Part of a small language model's weights: 14 heads of 64, vocabulary 32000.
MLP neurons of a small language model. Each row is named by its layer, matrix (up: input weights) and neuron, and shows model dimensions 224-287. Each number is 50 + 12 x the weight over its row's rms, rounded and kept within 0 to 99.
After each neuron's rows, "fires on" lists the tokens most often at its 100 highest values on Wikipedia text that the model never trained on.

L4.up3027:67 57 52 49 40 48 28 48 37 46 57 54 51 52 38 54 54 45 29 52 59 64 31 53 64 63 63 63 53 53 62 49 65 39 41 58 52 28 56 56 50 55 47 54 62 39 36 34 33 38 43 55 42 50 71 35 72 36 42 52 43 53 53 45
fires on: " |"

L4.up2931:55 60 54 61 71 39 57 56 42 63 42 51 70 59 71 50 49 43 74 50 37 61 39 59 43 54 54 51 54 70 48 67 52 42 36 49 45 76 36 53 62 39 44 38 46 44 47 45 54 36 52 45 65 49 34 49 57 39 56 39 42 45 58 72
fires on: "/", "K", ";", ")", " K", " which"

L4.up1550:57 48 38 47 50 31 64 46 48 51 58 38 50 41 46 47 46 54 63 33 28 56 49 34 60 76 60 67 38 60 32 41 45 52 59 48 53 44 43 48 34 56 48 44 53 50 61 41 38 33 37 39 52 65 39 43 62 51 65 36 37 60 33 47
fires on: " al", " f", " F", " co", " No"

L4.up224:48 40 43 33 39 49 53 41 55 45 54 52 48 30 42 39 53 45 55 24 76 75 48 44 33 46 49 62 58 55 64 54 50 62 69 50 48 45 48 50 40 55 57 60 45 38 50 65 70 47 56 41 35 31 50 43 54 45 36 52 67 60 45 33
fires on: ":", " |", ";", " and", " Species"

L4.up404:41 25 68 36 54 48 60 63 63 56 27 39 67 53 61 43 25 29 75 47 29 41 49 56 31 49 56 61 53 75 47 50 44 49 30 42 58 36 52 41 60 42 38 59 46 23 35 66 57 58 57 32 42 50 47 77 46 42 31 47 53 47 68 56
fires on: ":", "-", "W", " |", "based"

L4.up3364:42 37 41 74 78 43 69 36 47 56 46 55 61 57 46 37 52 29 35 46 62 68 51 57 51 44 43 62 44 68 69 36 39 46 59 48 56 68 75 43 34 46 57 67 40 25 55 36 63 59 42 64 50 53 52 42 46 53 59 34 31 65 44 25
fires on: ",", " ", " and", " |"

L4.up735:55 58 43 70 47 53 45 43 75 40 35 79 52 68 61 61 54 57 40 64 50 61 56 59 37 64 55 68 43 38 39 50 41 42 52 39 50 63 47 53 48 59 65 42 33 63 49 31 24 30 69 45 59 56 36 56 56 60 45 44 52 44 61 51
fires on: "\"", ".", ")", "M", "-3"

L4.up664:69 48 36 39 49 44 44 18 38 53 21 47 47 55 68 58 73 60 66 36 71 62 38 54 43 39 58 61 63 62 37 47 47 41 52 39 49 54 62 29 69 44 55 25 46 56 51 54 45 45 81 57 48 50 52 37 63 48 32 52 30 70 42 51
fires on: " \"", "\"", ","

L4.up2965:54 44 64 54 28 57 27 53 65 59 45 47 67 50 52 47 55 64 38 29 50 49 43 40 45 50 59 42 46 68 52 56 42 54 75 61 62 35 89 69 51 68 48 62 64 49 66 65 21 47 47 45 43 55 58 42 38 66 62 43 40 53 62 50
fires on: " D", "d", "id", " line", "D", "ed"

L4.up1878:49 81 48 38 36 68 68 37 44 39 42 24 51 48 63 44 47 71 42 56 53 41 79 32 50 49 39 53 58 37 58 68 58 49 58 52 53 51 35 66 30 63 53 49 55 70 53 41 45 37 44 43 74 59 45 18 91 35 44 25 55 61 48 46
fires on: "-"

L4.up2830:49 42 34 62 69 46 58 40 47 28 20 63 46 37 64 38 74 74 63 50 50 51 51 60 36 46 57 33 66 83 39 43 50 45 62 60 65 36 62 67 51 46 34 42 40 50 50 72 60 51 52 48 53 34 47 40 37 64 45 52 54 42 61 52
fires on: " \"", " ^{", "\""

L4.up3223:58 46 57 35 37 47 41 41 52 38 24 44 51 56 35 46 24 60 69 30 45 51 50 67 50 28 33 47 51 49 39 36 39 45 46 66 47 75 57 55 50 56 64 29 31 29 48 58 39 56 45 64 54 47 44 34 34 40 41 19 61 59 24 52
fires on: " to", " far", " past"

L4.up1057:43 55 53 52 49 73 36 31 40 61 53 46 55 50 61 62 55 44 66 49 64 42 65 62 53 36 50 21 42 67 29 31 37 57 40 46 35 33 71 52 57 51 37 35 47 31 62 44 30 46 56 42 72 57 30 27 44 45 41 55 47 54 38 40
fires on: ",", " =", " such", " called"

L4.up1793:56 27 57 43 57 45 64 67 74 44 50 29 55 63 60 45 58 60 64 35 46 42 52 40 53 61 50 45 59 52 66 51 28 61 45 71 78 56 36 33 33 40 42 75 61 55 44 54 52 47 61 46 50 39 55 45 28 48 46 54 55 68 50 65
fires on: " He", " but", " he", " (", " Sr", " /"

L4.up2458:67 47 51 53 64 40 39 56 31 41 48 58 53 50 44 58 59 45 57 41 47 48 47 52 59 61 50 33 36 64 59 71 31 42 67 22 34 59 37 69 33 68 65 35 31 41 54 71 58 41 54 47 47 65 40 44 65 49 38 55 32 70 46 58
fires on: "\"", "2", ")"

L4.up3299:43 43 66 38 71 54 65 51 38 47 34 55 38 57 50 53 61 62 49 40 37 53 65 52 48 47 37 64 54 60 45 62 68 53 66 55 39 38 62 56 51 49 45 73 63 35 53 74 67 49 44 47 48 56 29 45 56 29 36 27 52 55 61 55
fires on: " up", " life", "-", " career"

L4.up3552:42 65 68 39 43 50 28 66 40 47 39 53 47 45 65 42 67 43 55 58 51 60 44 68 61 43 44 52 60 64 41 43 50 38 73 55 61 37 35 55 86 43 49 62 46 44 60 43 52 25 61 40 52 49 43 66 55 40 47 60 68 62 55 62
fires on: " =", "–", "−", " about", " terminus"

L4.up2923:41 51 36 56 49 41 59 36 21 64 46 46 39 63 67 56 49 43 62 58 33 51 27 48 62 46 34 64 28 68 34 65 54 50 67 58 50 42 51 57 55 56 49 49 44 45 22 52 49 55 37 45 59 49 48 52 65 34 53 32 57 51 56 37
fires on: ".", " ["

L4.up508:73 58 54 35 60 67 46 43 33 38 42 37 71 71 62 65 58 72 51 35 57 46 52 20 54 33 30 43 46 36 72 59 29 70 32 61 59 56 45 72 43 76 37 34 43 42 83 44 33 51 49 32 44 54 38 46 41 35 53 55 58 53 50 28
fires on: "\"", " I", " They", " It", " it", " he"

L4.up711:32 53 52 58 46 43 41 52 64 46 51 48 54 40 61 59 52 45 55 46 51 58 65 46 55 41 31 59 33 63 54 66 53 40 59 46 42 42 28 42 42 60 62 43 38 56 41 43 56 47 33 53 57 59 58 36 61 39 46 61 46 45 52 40
fires on: ":", "-", " ="

L4.up269:39 44 64 40 46 71 47 31 42 48 33 45 52 62 40 66 67 44 44 57 83 44 54 65 39 55 48 55 41 50 62 33 46 53 59 49 35 51 58 54 53 52 52 43 36 53 48 57 70 58 74 48 63 45 48 52 53 54 55 51 46 57 41 40
fires on: ",", "."

L4.up2387:50 24 60 30 40 63 43 36 40 31 45 38 51 48 81 59 59 54 34 48 31 54 43 60 29 57 52 63 69 61 42 57 36 42 70 49 43 49 56 59 49 46 56 44 50 37 27 53 50 54 49 30 63 57 56 39 51 37 52 25 27 48 19 40
fires on: "\n", "ly", " However"

L4.up2372:29 58 44 59 30 55 34 52 45 50 59 34 68 57 51 58 40 41 48 55 40 51 48 40 48 35 49 56 57 42 43 50 62 66 64 34 41 18 48 53 38 48 57 53 63 45 50 57 62 58 29 43 45 52 50 48 62 45 60 51 42 43 47 31
fires on: " |", " can", " only", "less"

L4.up2826:49 56 52 67 32 33 53 64 38 57 38 50 52 52 69 39 96 67 55 16 45 72 45 56 56 51 42 71 15 46 37 60 67 43 18 45 34 39 60 54 55 68 63 52 48 41 49 72 44 60 45 53 47 62 48 33 51 43 81 34 37 65 57 51
fires on: " left", " career", " for", " from", " From", ":"

L4.up153:47 42 63 42 52 43 30 50 51 29 52 64 37 53 66 64 44 44 40 47 36 61 46 59 60 68 60 52 51 70 64 59 50 62 60 54 49 31 75 58 66 56 48 47 62 41 46 38 53 60 71 36 48 51 54 41 44 47 60 44 57 41 53 56
fires on: ".", "\n", ",", " however", ";"

L4.up961:43 51 53 43 45 48 57 42 62 46 48 41 56 65 60 49 45 49 46 55 45 43 33 62 30 25 42 40 57 48 34 54 34 51 57 34 24 47 60 46 48 41 61 43 65 67 53 52 74 42 66 52 46 25 45 40 62 31 48 25 56 44 67 42
fires on: " by", " War", " that", "\"", " military"

L4.up572:67 34 44 48 12 29 45 57 52 64 40 56 38 65 49 34 48 49 28 44 39 46 71 63 56 53 39 57 49 59 33 49 31 50 49 68 37 63 64 56 66 53 32 52 39 51 44 42 52 31 58 39 57 47 30 54 51 26 79 48 50 59 67 68
fires on: " =", " at", " as", " about", " |", " by"

L4.up620:54 69 60 53 72 53 34 55 50 43 50 39 43 57 39 52 53 51 58 65 57 54 58 49 51 45 39 36 58 41 78 72 38 54 63 32 65 63 54 53 38 68 56 59 57 63 34 48 51 59 43 44 26 65 48 43 43 57 38 56 65 36 46 64
fires on: " so", " such", " that", " how", " %"

L4.up2058:58 48 36 45 44 48 53 27 49 51 43 41 55 46 62 58 51 59 49 40 45 46 43 45 63 41 53 50 27 70 22 62 51 49 55 51 47 26 16 28 68 58 43 07 77 54 48 77 31 52 45 22 39 52 47 40 26 45 62 37 62 41 56 42
fires on: ".", " and", "]", " former", " known"

L4.up260:37 44 47 59 45 41 54 69 38 43 62 40 41 73 54 53 59 42 26 20 51 42 42 52 67 64 65 40 58 10 60 65 57 45 43 32 52 51 57 56 40 54 52 49 36 46 45 60 35 63 69 53 38 50 56 41 50 27 54 61 49 59 68 64
fires on: " |", " name"

L4.up3545:30 36 35 36 54 33 58 54 53 52 54 20 54 49 62 66 53 50 56 28 34 55 51 55 35 65 45 65 47 43 33 42 54 43 44 60 49 41 42 65 52 55 68 56 49 41 40 39 36 40 50 48 37 57 57 54 51 31 57 32 32 75 60 61
fires on: "-", " /", "le"

L4.up469:49 74 52 48 61 51 57 71 41 60 48 61 39 58 70 28 49 65 59 57 61 43 30 63 62 63 53 52 49 46 43 53 49 43 41 53 52 36 42 52 65 67 71 49 49 70 35 57 57 38 61 48 55 62 42 51 39 31 19 47 35 40 39 58
fires on: " can", "K", " app", " could", " cannot", "V"

L4.up315:63 58 46 37 50 56 58 66 38 46 24 70 47 64 43 36 49 60 63 38 39 45 71 68 49 46 44 48 49 75 38 35 45 45 51 50 52 35 65 58 39 79 50 58 50 33 48 58 31 63 65 48 29 81 37 54 52 32 48 50 51 29 64 53
fires on: " /", " in", " title", " 1", " contract"

L4.up3295:57 34 54 45 61 49 29 33 60 47 41 47 34 59 35 42 43 38 61 16 33 47 60 50 42 32 56 44 63 39 38 41 55 32 66 36 58 74 70 53 68 58 66 46 30 38 32 46 62 07 30 40 72 53 44 52 63 50 26 51 55 40 53 61
fires on: " in", " into", " through", " own", " good", " to"

L4.up574:56 55 67 44 37 52 54 58 40 48 57 61 63 41 70 28 49 52 59 45 70 50 72 44 41 49 49 65 50 55 45 48 71 44 63 61 62 61 61 57 68 55 48 33 66 46 48 47 61 46 55 32 73 44 45 67 51 37 47 41 44 33 43 42
fires on: ","

L4.up3327:53 68 76 52 35 52 44 56 70 45 29 54 51 55 57 58 29 63 53 55 48 45 42 42 46 56 44 64 44 43 57 63 62 38 56 43 41 65 51 60 39 59 46 50 69 65 58 61 52 32 49 49 51 40 56 55 49 53 50 48 38 54 71 64
fires on: ",", "/", " |", " –"

L4.up2266:52 41 28 24 53 40 53 47 64 65 43 26 64 69 52 49 45 29 36 51 67 68 76 45 26 38 34 44 60 46 46 48 35 53 40 45 77 23 78 47 60 26 47 49 53 55 40 26 65 60 54 45 49 42 58 42 32 35 54 42 46 46 57 54
fires on: " |", ","

L4.up481:64 51 62 51 51 43 50 30 43 55 47 56 49 55 45 41 62 49 53 30 66 52 57 47 56 56 57 59 65 65 21 58 37 37 42 60 41 32 55 53 42 48 46 70 44 46 67 66 65 60 45 53 39 45 63 41 57 48 65 67 35 44 59 43
fires on: " |", ";", " "